config = dict(
    n_layer=13,
    d_model=256,
    n_head=4,
    n_kv_head=1,
    head_dim=64,
    d_mlp=1024,
    vocab_size=8192,
    activation='gelu',
    norm='layernorm',
    norm_place='pre',
    norm_eps=1e-06,
    positions='rope',
    rope_base=4280.0,
    rope_fraction=0.25,
    qk_norm=False,
    attn_scale=0.125,
    bias='all',
    tie_embeddings=False,
    parallel_block=True,
    init='trunc',
    init_std_qkv=0.0395,
    init_std_o=0.0,
    init_std_up=0.0395,
    init_std_down=0.0,
    optimizer='muon_variant',
    lr=0.00109,
    beta1=0.93,
    weight_decay=0.13,
    lr_head=0.0118,
    grad_clip=2.0,
    warmup_steps=200,
    schedule='wsd',
    decay_fraction=0.592,
    decay_shape='linear',
    final_lr_fraction=0.0,
    batch_tokens=[65536, 131072, 262144],
    seq_len=512,
    doc_mask=True,
    z_loss=1e-05,
    train_tokens=768000000,
    steps=6080,
    dataset='wikipedia_en',
)
MLP neurons of a small language model. Each row is named by its layer, matrix (up: input weights) and neuron, and shows model dimensions 112-207. Each number is 200 + 40 x the weight over its row's rms, rounded and kept within 0 to 999.
After each neuron's rows, "fires on" lists the tokens most often at its 100 highest values on Wikipedia text that the model never trained on.

L9.up304,196,153,195,219,233,212,123,205,204,166,193,129,176,258,197,222,243,224,245,250,248,263,139,239,181,195,181,172,227,215,297,202,215,189,244,179,210,129,127,232,225,288,110,164,217,191,252,177,156,265,204,168,221,136,247,243,227,212,179,181,218,238,256,141,169,300,221,183,246,187,221,238,191,227,179,185,224,163,178,183,160,210,203,149,163,221,138,212,208,205,141,186,184,185,269,179
fires on: ",", " before", " until", " after", "/"

L10.up504,155,176,223,217,231,228,214,177,249,147,189,275,191,260,176,226,235,211,168,170,133,235,225,226,202,126,186,146,191,170,244,223,244,164,287,234,166,160,194,258,275,211,157,91,211,121,222,194,192,304,232,181,314,200,193,267,183,274,287,156,192,191,199,195,159,216,229,174,196,194,209,219,171,244,196,193,218,163,202,248,219,202,255,212,236,159,155,214,273,225,149,278,214,257,200,261
fires on: ",", "s", " El"

L8.up948,220,152,192,215,239,243,212,298,187,187,215,252,123,292,181,219,212,165,185,225,221,159,204,151,162,184,196,179,176,234,174,224,113,225,280,219,242,280,259,205,200,175,163,157,202,221,190,195,152,211,168,214,255,149,266,206,266,241,168,163,228,191,301,188,224,231,202,255,218,182,152,195,183,229,190,209,189,185,216,217,198,200,202,247,202,127,146,169,191,144,146,190,137,181,227,187
fires on: " and", " to", ",", "t"

L9.up239,164,251,222,269,212,187,200,165,184,213,116,185,135,219,140,122,257,218,218,265,213,257,133,140,238,155,276,266,240,170,203,185,235,178,226,219,220,161,207,211,162,181,172,141,210,210,205,196,122,174,200,194,224,117,228,221,224,265,131,224,192,188,278,219,206,261,289,193,202,197,292,137,125,161,246,222,113,202,169,76,189,157,178,193,209,177,241,193,188,262,234,150,207,238,138,225
fires on: " and", ",", "-", " ", " &"

L5.up94,231,187,204,214,157,197,149,197,187,159,216,223,212,186,208,136,203,232,163,148,179,224,252,114,312,220,185,203,159,172,154,246,175,250,266,122,186,200,167,319,206,185,150,153,158,188,228,243,317,214,208,228,194,263,167,189,185,174,223,162,170,208,148,172,232,248,214,191,184,197,243,222,237,177,208,231,212,153,160,189,209,262,201,206,212,199,159,205,153,221,91,146,134,230,205,243
fires on: "|", "–", "s", "-", "ologist", " official"

L3.up329,186,196,172,232,256,184,153,165,133,205,116,243,189,246,196,255,131,246,97,179,205,229,176,139,214,178,173,169,242,238,224,114,162,223,192,253,257,128,210,148,221,111,184,214,189,192,220,178,195,149,187,176,208,276,216,195,281,173,131,242,171,262,203,186,216,218,162,137,280,192,178,171,211,156,244,145,111,254,121,237,161,154,118,189,236,240,153,221,215,191,158,214,213,174,168,150
fires on: " of", " Total", "de", "qu", " on"

L3.up755,249,121,216,206,172,212,216,194,216,188,209,179,166,191,177,201,215,189,222,124,206,185,222,228,216,189,271,252,181,240,233,218,178,292,178,250,138,205,213,261,248,235,210,180,175,228,202,229,165,184,253,226,224,167,227,136,230,193,160,248,264,155,124,219,153,204,147,169,149,122,185,186,182,272,161,145,222,248,227,178,159,155,201,243,281,278,128,189,257,179,257,110,187,220,216,188
fires on: "s", "c", "d", "i", " United", "ir"

L4.up767,214,155,250,182,159,204,239,181,226,184,122,184,193,121,233,235,161,195,181,226,147,173,185,276,177,168,183,159,230,192,198,216,167,150,215,192,226,193,240,165,203,206,235,161,146,176,172,150,238,212,222,141,233,154,240,229,148,167,169,130,118,205,228,215,251,196,186,170,225,110,228,171,229,147,214,285,265,197,273,209,198,216,205,161,180,151,217,174,146,217,132,213,174,226,199,124
fires on: "'", "2", "3", "5", "to"

L9.up899,215,240,225,181,218,196,219,194,263,175,232,241,157,220,148,188,265,165,153,176,236,256,225,195,183,181,214,148,145,221,185,219,177,209,262,169,319,54,161,176,162,173,158,180,196,259,162,187,208,151,217,253,113,178,233,127,181,172,181,151,155,210,256,230,194,206,251,180,172,154,255,267,273,244,200,175,213,159,168,213,228,213,183,194,136,179,163,224,195,236,152,144,186,197,156,198
fires on: " to", " and", " –", " ", ".", ";"

L10.up607,195,140,244,205,157,189,256,201,161,179,207,248,205,191,170,211,226,280,174,267,184,244,214,242,199,119,250,179,246,196,221,139,149,260,249,260,196,198,243,249,264,221,188,92,209,163,184,218,168,211,219,119,178,186,155,218,222,245,236,240,203,137,135,240,161,173,191,235,213,192,213,235,137,209,215,121,168,202,160,234,177,231,180,217,234,238,126,263,222,161,163,234,115,160,292,123
fires on: " the", " is", " was", "s", ","

L8.up547,195,211,242,235,197,210,151,257,225,243,153,277,163,257,182,232,257,213,235,230,181,216,223,121,195,181,151,197,170,206,177,226,207,176,210,155,172,180,183,234,221,248,141,228,216,106,235,137,189,235,235,172,239,248,164,195,170,197,256,207,157,220,199,145,195,245,177,192,282,175,160,147,255,134,301,167,211,228,187,261,191,215,232,150,183,102,191,196,261,243,185,276,218,141,230,162
fires on: ",", " to", " been", " While", "f"

L8.up447,180,190,259,184,175,267,131,229,178,237,218,122,253,216,185,225,178,145,176,127,225,199,106,215,227,238,167,181,272,165,195,142,134,261,159,151,161,185,185,244,186,299,119,243,193,218,163,163,207,186,154,168,216,114,209,210,210,189,131,223,154,281,168,245,192,285,222,248,227,247,140,256,216,132,188,187,185,217,192,234,200,207,187,153,153,239,159,196,213,209,203,193,220,178,217,235
fires on: "0", "8", "6", "1", "9", "3"

L4.up226,230,279,249,166,169,178,172,212,210,168,181,208,231,197,207,234,172,265,201,253,176,198,189,211,159,227,206,150,233,138,238,205,224,162,86,226,203,218,209,218,144,132,113,172,227,209,163,159,161,171,220,226,228,262,225,177,244,229,222,157,149,184,152,221,246,290,274,242,157,179,223,182,248,241,233,193,166,151,192,155,222,187,218,153,223,191,196,135,220,264,218,190,183,251,177,197
fires on: "ar", "e", "et", "y", "an", "a"

L3.up116,224,197,230,97,179,183,232,218,172,229,293,194,158,249,186,200,224,175,217,186,184,193,159,216,219,181,217,180,143,137,156,154,215,159,200,221,172,210,195,214,172,131,202,259,100,261,215,253,178,196,234,217,228,195,233,253,182,157,166,207,158,210,250,182,221,155,233,189,169,216,275,214,215,177,160,184,127,172,159,252,250,289,160,250,177,165,198,220,181,257,225,195,144,206,200,205
fires on: " August", " January", " November", " October", " December", "ou"

L5.up736,193,248,201,160,188,215,206,213,247,180,204,172,199,144,135,298,174,180,195,272,262,203,241,214,207,91,215,182,219,159,191,167,206,313,218,193,190,216,187,194,181,253,247,205,202,204,184,176,140,180,294,149,183,218,225,230,232,167,222,211,145,170,238,193,215,148,174,133,174,214,204,250,258,191,216,241,201,190,237,206,209,180,297,183,189,181,173,223,130,239,164,230,201,220,224,201
fires on: ",", "2", "1", "8", "9"

L8.up197,134,179,261,211,205,189,195,289,230,188,203,222,244,177,131,247,240,206,162,309,181,165,221,182,274,184,249,232,171,168,187,223,153,153,199,202,159,171,211,160,178,142,269,255,205,235,232,124,203,129,281,285,198,156,227,162,218,203,156,181,213,191,247,250,165,223,253,198,222,144,251,268,212,219,247,180,148,195,204,172,192,245,193,230,135,254,192,250,160,222,147,187,156,175,243,195
fires on: ":", "\n", ",", " –", " of", ";"

L3.up237,264,147,238,204,234,189,193,195,151,247,214,188,225,266,199,219,245,215,185,178,169,270,239,205,144,268,247,189,190,126,243,151,231,123,217,203,210,217,194,256,237,169,135,166,190,149,186,215,159,241,244,251,208,248,189,244,193,174,214,188,265,189,194,209,161,176,256,225,157,179,164,137,225,234,181,147,180,184,233,105,255,144,146,140,204,118,165,178,246,195,212,155,241,183,191,225
fires on: "y", "et", " life", "en", "ri", "a"

L8.up907,272,240,169,155,146,158,165,188,177,190,232,297,206,97,262,214,228,168,197,241,184,162,175,170,174,196,142,218,183,104,215,270,166,219,211,146,178,227,145,138,151,244,199,230,227,242,187,191,235,209,195,119,237,179,168,261,238,192,121,201,255,261,156,196,236,181,193,164,265,204,262,191,238,132,183,210,205,231,214,269,203,161,233,164,172,169,236,187,243,198,205,144,153,177,216,217
fires on: " not", " I", " also", " a", "t", " that"

L8.up635,315,170,137,222,208,224,132,190,156,167,165,237,182,183,212,237,187,249,131,214,176,196,209,245,196,229,178,172,160,147,181,264,219,192,181,204,135,161,176,246,175,241,207,179,244,161,218,130,200,258,188,185,237,196,183,192,218,150,186,197,112,201,227,205,193,200,253,205,186,258,181,157,191,215,275,179,234,162,178,213,162,230,213,235,245,190,188,167,156,242,191,167,233,258,251,130
fires on: "s", "as", "us", " as", "es"

L3.up520,199,196,250,243,202,209,166,252,227,228,179,171,182,203,230,175,250,183,144,195,215,139,91,197,206,155,206,134,186,218,222,193,148,180,250,208,208,180,234,256,246,151,191,210,174,192,273,228,238,184,212,245,211,161,218,100,263,122,158,194,146,263,250,251,146,208,231,184,205,224,160,189,217,179,188,249,226,194,188,242,230,225,214,260,203,195,140,226,187,137,130,157,185,205,139,168
fires on: "s", "tic", "ed", "hu", "ough", "id"

L5.up695,216,166,221,254,207,131,217,240,199,206,162,175,160,185,196,192,215,182,165,282,226,244,198,172,188,245,176,177,191,161,214,143,136,190,264,200,202,174,214,228,179,211,168,211,193,218,129,154,195,240,132,266,201,126,184,247,132,257,181,202,254,197,173,273,128,230,180,234,221,204,243,204,120,109,198,176,256,217,158,218,265,275,185,198,182,211,173,192,175,168,152,225,222,216,190,171
fires on: "s", "us", "er", ".", "es", "\n"

L4.up554,253,204,158,176,162,269,220,199,200,219,224,164,133,152,209,185,228,206,215,189,200,189,195,197,174,178,134,142,205,239,129,259,142,250,197,248,227,184,181,212,187,251,195,168,252,194,172,165,230,193,203,208,215,190,190,249,244,217,278,238,231,172,188,164,194,138,180,228,138,219,261,175,210,174,153,234,206,194,189,213,226,192,136,181,166,231,164,208,183,218,194,107,191,207,231,157
fires on: ",", " ", "cre", "2"

L3.up921,199,209,177,234,192,161,163,190,174,227,184,204,207,185,275,207,219,206,215,162,161,199,175,177,158,175,231,252,131,194,213,230,170,238,142,199,198,222,191,188,163,292,206,209,208,163,173,185,180,127,163,186,213,177,324,186,139,212,207,251,222,216,153,229,213,233,197,223,248,179,257,246,113,158,235,187,249,165,192,139,207,257,189,190,185,213,178,223,141,190,142,219,227,165,184,190
fires on: "s", "y", "ll", " interest", "ity", "tion"

L4.up407,222,262,187,116,162,216,252,171,224,184,255,164,188,172,137,194,155,214,225,247,200,167,214,210,206,197,205,188,94,181,192,226,189,205,211,270,208,185,184,180,125,168,133,190,160,202,188,126,238,197,168,179,241,234,273,205,227,249,235,266,249,222,198,187,280,87,222,159,196,202,216,138,246,234,131,200,154,214,238,230,184,175,168,169,213,209,125,186,212,213,198,167,133,255,134,144
fires on: "2", " ", "1", "0", "ap"

L8.up531,254,239,204,172,223,174,198,194,201,259,245,161,176,179,276,187,177,195,74,191,197,194,271,190,169,260,140,232,224,159,252,136,209,188,137,168,177,92,218,202,252,194,212,187,207,198,281,251,185,157,213,214,245,262,170,172,157,187,271,252,174,251,199,289,122,178,184,201,208,223,180,186,149,207,144,217,172,193,207,205,264,186,195,194,224,177,198,182,183,184,229,225,200,178,210,257
fires on: " a", " A", "0", " |", "."

L8.up41,219,227,243,230,289,131,184,180,191,221,204,223,162,256,265,229,151,209,162,214,209,200,275,233,191,198,158,244,167,173,233,173,230,202,110,173,185,202,253,168,189,211,177,176,188,161,157,206,219,261,139,161,195,251,199,203,118,213,207,239,162,214,201,247,215,241,238,236,219,193,281,191,210,204,210,121,242,189,147,219,202,248,194,209,221,301,157,189,239,129,172,205,143,162,176,229
fires on: ".", " |", ")."

L4.up18,260,258,214,155,191,227,176,178,184,195,175,166,165,232,215,194,248,251,162,269,218,228,270,203,49,249,212,158,225,224,242,247,259,192,200,153,244,205,274,203,195,236,134,189,206,264,221,176,145,204,214,215,128,178,197,176,211,209,162,196,282,169,201,145,217,185,211,212,207,241,262,164,170,147,112,279,237,185,191,193,167,206,250,185,194,238,173,236,185,145,119,238,254,222,257,190
fires on: ".", ",", "3", "1", "4", "2"

L3.up607,217,216,182,213,94,208,224,170,140,120,224,223,157,227,191,220,275,130,208,205,225,203,192,211,241,176,222,178,163,249,251,254,174,153,168,113,205,223,195,169,185,148,123,126,184,246,258,149,200,197,170,179,219,215,233,253,239,157,266,231,194,199,191,201,118,146,199,133,139,222,238,231,214,193,189,311,159,213,253,210,231,315,218,166,245,158,149,199,207,124,120,225,200,165,154,200
fires on: "im", ".", "ed", "T", "o"

L10.up505,218,211,194,300,130,193,167,218,203,151,186,185,190,226,173,159,237,194,210,221,170,195,231,201,215,157,198,123,207,177,228,323,149,203,173,128,149,180,234,234,203,206,178,213,205,206,249,171,153,163,214,268,234,206,209,263,171,107,171,216,204,181,171,292,180,224,228,281,188,180,184,203,159,155,252,284,169,226,240,195,187,280,174,139,238,254,194,192,230,203,243,217,171,181,270,181
fires on: ".", "s", " San", "o", "e", "zzo"

L4.up964,167,226,102,116,222,223,218,254,240,272,274,139,153,180,172,232,232,185,176,217,190,115,203,203,166,145,192,193,145,177,188,203,164,223,255,191,230,208,196,162,196,255,216,188,187,216,232,108,194,191,235,220,237,176,187,269,241,148,200,196,146,139,211,259,190,213,146,240,211,202,224,244,247,199,191,146,228,215,193,188,226,216,221,227,167,249,149,270,205,192,153,206,167,159,131,171
fires on: ",", "/", " and", " than", "8", "vi"

L5.up603,208,193,233,277,230,244,181,210,157,221,133,209,157,174,234,191,137,194,175,198,185,254,257,253,167,195,116,219,137,188,276,244,185,200,143,257,105,185,139,265,240,109,262,252,194,206,291,195,246,227,253,155,170,188,190,206,254,168,163,228,193,176,148,146,222,191,280,240,120,224,193,153,207,198,198,158,138,180,148,180,233,243,168,201,265,199,199,107,147,164,188,209,219,243,158,195
fires on: "s", "es", "av", "ie"

L5.up964,229,233,164,251,204,238,223,207,104,204,162,217,225,168,206,163,203,333,187,224,218,252,187,195,196,190,215,230,269,219,193,133,166,194,145,165,245,240,155,152,223,207,196,231,216,164,118,225,164,161,209,177,235,183,172,188,276,148,200,180,119,223,146,327,229,258,238,177,245,194,166,188,277,169,159,182,239,234,177,246,224,159,207,155,128,241,135,219,188,254,226,166,228,170,216,189
fires on: " |", "7", " Total", "2", " of"

L4.up660,182,225,183,137,200,255,214,208,210,205,200,127,209,274,161,218,162,211,188,206,176,174,208,241,131,182,175,240,139,183,151,174,177,224,134,206,245,164,206,212,247,216,215,166,206,169,256,202,243,220,257,213,238,228,248,238,182,207,132,204,171,134,275,188,200,215,194,189,172,178,129,207,236,231,233,245,169,189,241,206,209,269,239,109,173,121,191,187,163,172,129,161,179,148,224,167
fires on: " f", "c", "t", "b", "g"

L8.up674,234,206,178,192,198,272,188,158,226,162,181,158,260,210,148,219,203,164,140,240,199,195,203,182,112,234,218,220,209,222,182,190,227,233,175,230,121,222,251,206,183,157,200,167,196,244,117,160,202,118,183,215,235,184,242,110,258,246,170,198,165,260,163,266,163,166,185,244,188,233,181,182,273,164,163,204,180,204,252,252,245,265,220,180,172,194,115,200,195,183,168,162,207,257,232,268
fires on: " of", "9", "ing", " the", "1", "7"

L4.up773,156,184,221,211,196,204,174,229,264,164,160,215,198,147,173,207,210,245,199,266,251,224,232,217,103,205,154,203,269,225,239,202,227,243,224,280,233,177,224,126,186,180,182,242,217,185,103,202,202,199,159,214,234,183,188,134,159,204,161,221,164,164,182,197,174,238,190,180,210,209,267,144,148,119,229,270,226,177,203,182,236,244,295,124,287,278,253,231,160,226,233,222,189,241,190,239
fires on: "ed", " of", "es", " with", "s", "ing"

L3.up219,210,168,217,201,254,160,201,213,194,161,225,226,233,170,191,229,186,175,167,180,257,189,166,250,103,187,260,212,243,197,234,155,174,142,212,175,190,251,124,232,188,139,226,186,126,219,225,191,183,210,163,228,223,266,200,150,202,208,241,196,111,208,229,215,187,205,242,168,190,214,247,182,215,216,250,200,175,169,252,236,191,185,192,174,257,198,222,173,248,199,112,235,223,243,226,186
fires on: "'", ".", "on", "w", "et", " |"

L5.up357,215,150,219,98,245,178,226,259,209,211,285,197,132,208,191,208,195,224,144,265,183,204,157,138,197,163,241,220,164,181,183,199,174,252,265,210,258,272,176,161,251,195,148,225,253,232,205,142,118,155,229,160,188,132,221,115,185,219,195,137,201,126,280,216,230,250,191,204,204,217,248,135,206,205,231,189,202,160,249,237,176,191,175,214,217,143,199,210,257,221,141,176,221,171,266,234
fires on: ":", ";", " and", " but", " than", ","

L5.up644,217,199,143,177,172,151,181,229,173,212,221,209,176,182,190,249,251,197,229,229,249,194,252,244,199,207,157,215,126,125,261,235,180,230,193,168,275,275,193,169,241,181,149,103,167,235,210,264,216,208,251,180,300,218,190,190,199,277,155,156,121,247,194,134,183,178,259,182,251,199,176,242,174,209,193,135,196,214,265,228,244,176,205,188,119,278,105,174,228,163,194,127,131,77,230,174
fires on: " and", "'", " of", "ce", " &"

L5.up475,229,223,138,223,193,113,203,199,224,257,177,196,187,188,139,221,220,233,214,206,250,264,182,232,231,270,295,255,206,214,163,170,137,226,182,150,224,206,174,177,189,167,150,193,221,259,190,232,194,160,241,227,181,164,207,175,178,168,227,226,249,179,230,173,232,249,260,238,174,196,199,273,249,185,255,208,170,183,109,261,220,247,203,191,164,167,196,269,218,213,187,124,204,136,233,175
fires on: " and", " to", " from", "DST"

L3.up968,177,248,148,190,297,205,216,244,218,130,179,132,183,217,205,269,220,301,251,187,189,113,170,203,241,161,194,129,268,226,154,216,156,172,188,141,172,253,253,192,206,188,218,175,173,258,239,166,179,231,253,171,145,226,253,202,177,214,182,231,226,168,315,134,214,169,178,199,191,170,234,157,243,165,168,203,183,277,166,202,225,214,100,108,203,207,199,196,188,189,167,227,194,189,187,151
fires on: ".", "A"

L3.up623,231,198,180,249,203,152,170,239,221,180,216,239,225,146,214,129,198,233,260,131,251,274,253,176,191,171,257,278,233,230,219,227,229,223,195,257,188,224,228,234,273,137,169,193,274,166,244,100,209,192,167,147,258,189,270,128,205,203,140,257,258,222,213,106,192,166,169,215,223,256,180,161,199,236,199,177,189,220,218,194,170,197,259,284,186,193,173,167,279,178,298,214,271,217,261,151
fires on: "s", "lay", "ed", "e", "c"

L4.up716,201,162,240,276,197,259,176,237,247,218,218,151,131,140,212,190,272,236,154,199,243,159,246,157,238,196,183,234,141,204,287,187,189,179,163,188,245,211,165,189,250,171,106,138,161,221,276,270,247,212,240,216,255,266,169,148,237,178,205,104,158,153,229,198,144,184,238,137,195,220,208,198,215,189,201,148,191,227,247,151,267,245,127,203,233,142,171,215,206,234,193,131,185,248,202,120
fires on: "-", "\n", " |", ":", "|"

L4.up44,175,141,217,282,207,251,164,242,218,213,190,226,119,173,175,138,207,155,144,236,193,160,242,237,201,167,135,215,90,188,235,196,215,216,256,251,115,218,238,153,137,200,259,134,191,224,248,184,236,159,179,197,237,153,194,300,175,192,199,224,166,202,202,112,214,131,222,261,136,167,243,214,234,228,129,187,216,159,212,188,185,287,250,170,273,215,184,210,241,186,223,200,178,160,180,261
fires on: "s", "es", "ers"

L3.up160,227,236,240,230,165,214,157,153,232,211,188,185,124,181,201,151,204,158,149,285,226,238,179,296,223,131,163,185,203,140,180,191,156,206,271,186,173,199,224,193,146,234,265,217,241,118,218,215,181,181,250,198,254,176,188,202,203,142,222,208,227,201,203,209,151,208,196,126,249,227,232,212,207,149,137,213,225,242,175,162,178,216,297,195,163,210,223,205,127,211,202,191,176,168,122,229
fires on: "0", "s", "1", "2"

L8.up437,262,112,164,196,181,209,167,220,143,173,187,152,214,229,226,187,283,237,189,222,285,185,221,231,171,148,168,174,183,178,193,206,163,281,135,192,241,218,233,226,147,113,168,146,204,232,150,246,234,161,215,246,170,98,202,300,159,253,216,200,231,255,215,176,268,168,152,207,252,203,177,210,240,216,194,190,177,201,201,195,182,162,204,195,252,176,260,171,164,275,218,173,254,196,163,148
fires on: " the", "2", "1", " The", "|"

L3.up359,232,194,230,212,179,233,176,200,167,176,166,179,167,170,226,188,186,175,202,206,105,214,161,198,156,209,187,213,218,195,311,154,201,285,120,168,192,195,191,247,214,218,160,206,148,177,227,195,259,177,214,145,256,212,212,159,232,205,160,176,173,215,174,267,158,257,179,205,143,242,180,262,204,228,238,170,132,283,199,239,251,201,252,207,192,197,185,187,199,193,141,173,195,189,163,262
fires on: "el", "the", "er", "me", "ers"

L5.up778,205,151,221,248,180,194,168,261,238,228,199,155,174,148,185,189,229,200,92,244,252,161,198,131,183,233,266,220,261,218,239,212,292,202,197,171,172,186,193,192,214,173,205,191,215,181,207,198,149,171,300,252,189,42,202,104,188,190,176,234,193,144,188,237,185,252,169,205,165,214,266,159,196,218,226,244,130,197,208,173,278,196,240,155,189,175,193,208,191,165,238,231,200,273,219,170
fires on: ",", " and", "),", "-", "st"

L5.up245,253,179,204,267,132,275,228,215,177,182,147,181,172,164,221,129,230,202,176,238,203,205,149,187,145,306,183,162,249,231,279,121,118,213,158,154,240,200,177,212,291,232,131,152,239,237,211,135,127,194,162,183,186,185,214,222,223,131,141,227,164,225,257,210,160,213,223,276,154,237,126,167,170,167,150,261,238,160,212,136,228,201,212,181,191,262,227,248,185,227,161,280,206,157,237,268
fires on: "0", "b", "5", "4", "ter", "3"

L10.up594,251,234,209,155,223,241,211,250,153,148,153,215,235,182,322,187,230,184,234,220,193,138,206,188,249,157,193,179,138,227,213,206,142,193,100,232,212,228,239,177,254,108,110,122,131,226,211,156,259,219,269,277,174,248,202,234,197,201,148,218,204,177,187,231,184,180,225,206,145,254,141,202,177,162,177,229,188,183,187,312,248,119,257,251,220,215,230,224,205,185,168,224,176,170,180,249
fires on: "1", "9"

L10.up320,177,168,159,227,194,175,167,236,176,190,162,226,214,170,177,103,185,217,196,242,219,211,190,173,192,177,193,106,137,106,204,220,161,196,279,264,203,212,178,160,289,215,208,266,204,241,224,168,144,231,206,226,184,201,215,165,247,123,210,195,178,125,224,112,194,233,224,177,243,195,229,199,166,237,163,181,219,221,197,241,169,210,249,162,225,193,185,150,236,189,190,171,205,139,189,139
fires on: "s", "es", "in", "na", " ", " Con"

L3.up99,224,129,200,205,194,165,188,190,165,201,171,200,193,160,224,165,171,113,256,147,130,133,216,217,197,219,222,216,151,150,186,217,176,204,226,217,199,143,228,167,185,233,173,191,248,154,143,84,143,152,225,220,190,176,273,277,118,189,219,241,285,193,169,252,189,234,183,238,200,173,173,213,161,194,160,187,202,185,186,183,218,310,200,165,112,169,138,172,179,174,119,218,184,141,154,160
fires on: "s", "ity", "um", "ions", "ability", "bility"

L9.up844,166,255,125,141,191,258,177,199,158,223,172,155,187,232,201,149,222,254,166,165,238,212,163,229,220,125,207,179,213,132,164,208,213,217,295,209,223,223,203,185,254,221,234,145,276,165,171,176,139,181,239,260,176,148,184,216,206,185,213,218,157,178,251,179,248,174,289,223,209,236,186,226,185,234,217,185,125,217,192,191,181,238,242,165,208,234,151,248,217,175,171,172,234,172,198,221
fires on: "s", " S", " ", " Me", "S"

L8.up790,182,195,180,230,164,222,297,201,198,194,215,196,160,305,209,172,252,189,125,207,164,174,197,221,212,203,222,212,187,243,195,234,200,194,153,188,244,188,183,199,127,177,251,283,127,210,177,214,217,239,213,192,226,165,185,234,214,154,161,265,209,234,240,237,259,203,188,224,233,174,207,262,205,220,232,150,116,263,185,221,176,219,228,267,157,187,159,207,147,200,111,133,196,229,246,144
fires on: " ", " October", " August", " its", " September"

L4.up460,186,224,215,141,202,206,240,147,158,151,200,156,198,175,283,147,186,277,229,167,135,180,176,153,256,147,209,120,224,235,139,245,224,245,195,237,210,216,267,185,195,211,222,146,174,198,192,245,288,220,242,189,240,259,172,129,235,211,204,228,231,194,242,207,214,230,161,125,166,210,234,143,261,186,247,224,102,258,275,152,232,172,210,202,245,175,209,206,229,196,117,255,209,194,162,206
fires on: ".", " Music", " young", "line", "age", "ba"

L9.up772,213,228,112,213,194,211,221,313,296,182,218,163,177,289,179,189,209,186,176,288,248,249,150,266,192,153,217,133,130,204,289,216,230,173,174,199,198,238,187,254,190,170,197,137,246,151,168,195,228,182,191,199,175,135,149,191,157,221,240,209,242,136,237,150,193,198,237,205,252,289,241,158,210,135,220,214,225,151,206,224,212,259,280,193,197,170,268,162,244,184,228,249,226,160,169,171
fires on: " and", "W", " the", " United", "9"

L4.up310,185,184,194,224,235,231,205,192,182,155,254,159,201,231,151,266,196,136,169,234,187,173,213,275,134,125,162,145,127,207,133,221,193,166,228,139,176,235,172,191,181,189,233,178,164,218,196,241,206,182,200,126,181,204,223,207,243,122,187,172,160,254,241,220,174,196,133,244,203,165,207,223,272,160,193,179,181,179,196,230,206,252,235,226,185,183,132,181,125,227,183,180,181,140,150,142
fires on: "4", "2", "3", "0", "5", "1"

L5.up156,172,174,203,180,199,186,155,180,141,196,126,196,220,80,207,217,246,181,169,228,213,286,208,237,211,181,164,218,159,228,251,183,163,160,221,155,132,181,177,198,228,179,130,171,160,221,197,286,148,198,206,210,238,244,236,128,244,240,218,218,135,205,231,196,226,219,252,162,201,225,219,186,246,189,237,243,238,212,229,184,231,244,279,235,155,235,193,273,209,217,145,239,158,190,210,181
fires on: "on", "'", "chi", " War", "bi", "ight"

L5.up269,227,172,187,149,211,205,237,245,143,219,113,187,255,164,346,187,152,187,194,204,244,207,178,186,111,197,170,252,230,142,175,166,192,237,130,208,158,167,215,241,170,116,228,168,176,202,203,229,200,147,186,199,233,111,239,226,265,190,152,212,207,246,241,233,174,226,172,242,236,180,156,191,202,179,176,204,234,217,207,287,261,148,217,167,179,207,150,210,189,275,139,210,261,227,175,220
fires on: "1", "0", " of"

L4.up391,84,234,201,256,141,221,196,157,166,203,165,193,170,200,230,195,274,139,170,168,119,203,196,119,163,220,179,155,267,154,242,198,219,227,217,185,215,258,178,205,216,169,126,213,171,178,220,224,212,182,220,143,240,189,219,240,157,150,223,239,200,189,230,211,142,204,98,227,184,204,209,203,150,180,277,244,239,152,179,250,235,229,222,166,222,165,171,214,155,77,173,197,169,197,173,217
fires on: "er", "ers", "ist", "ry", "ic", " producer"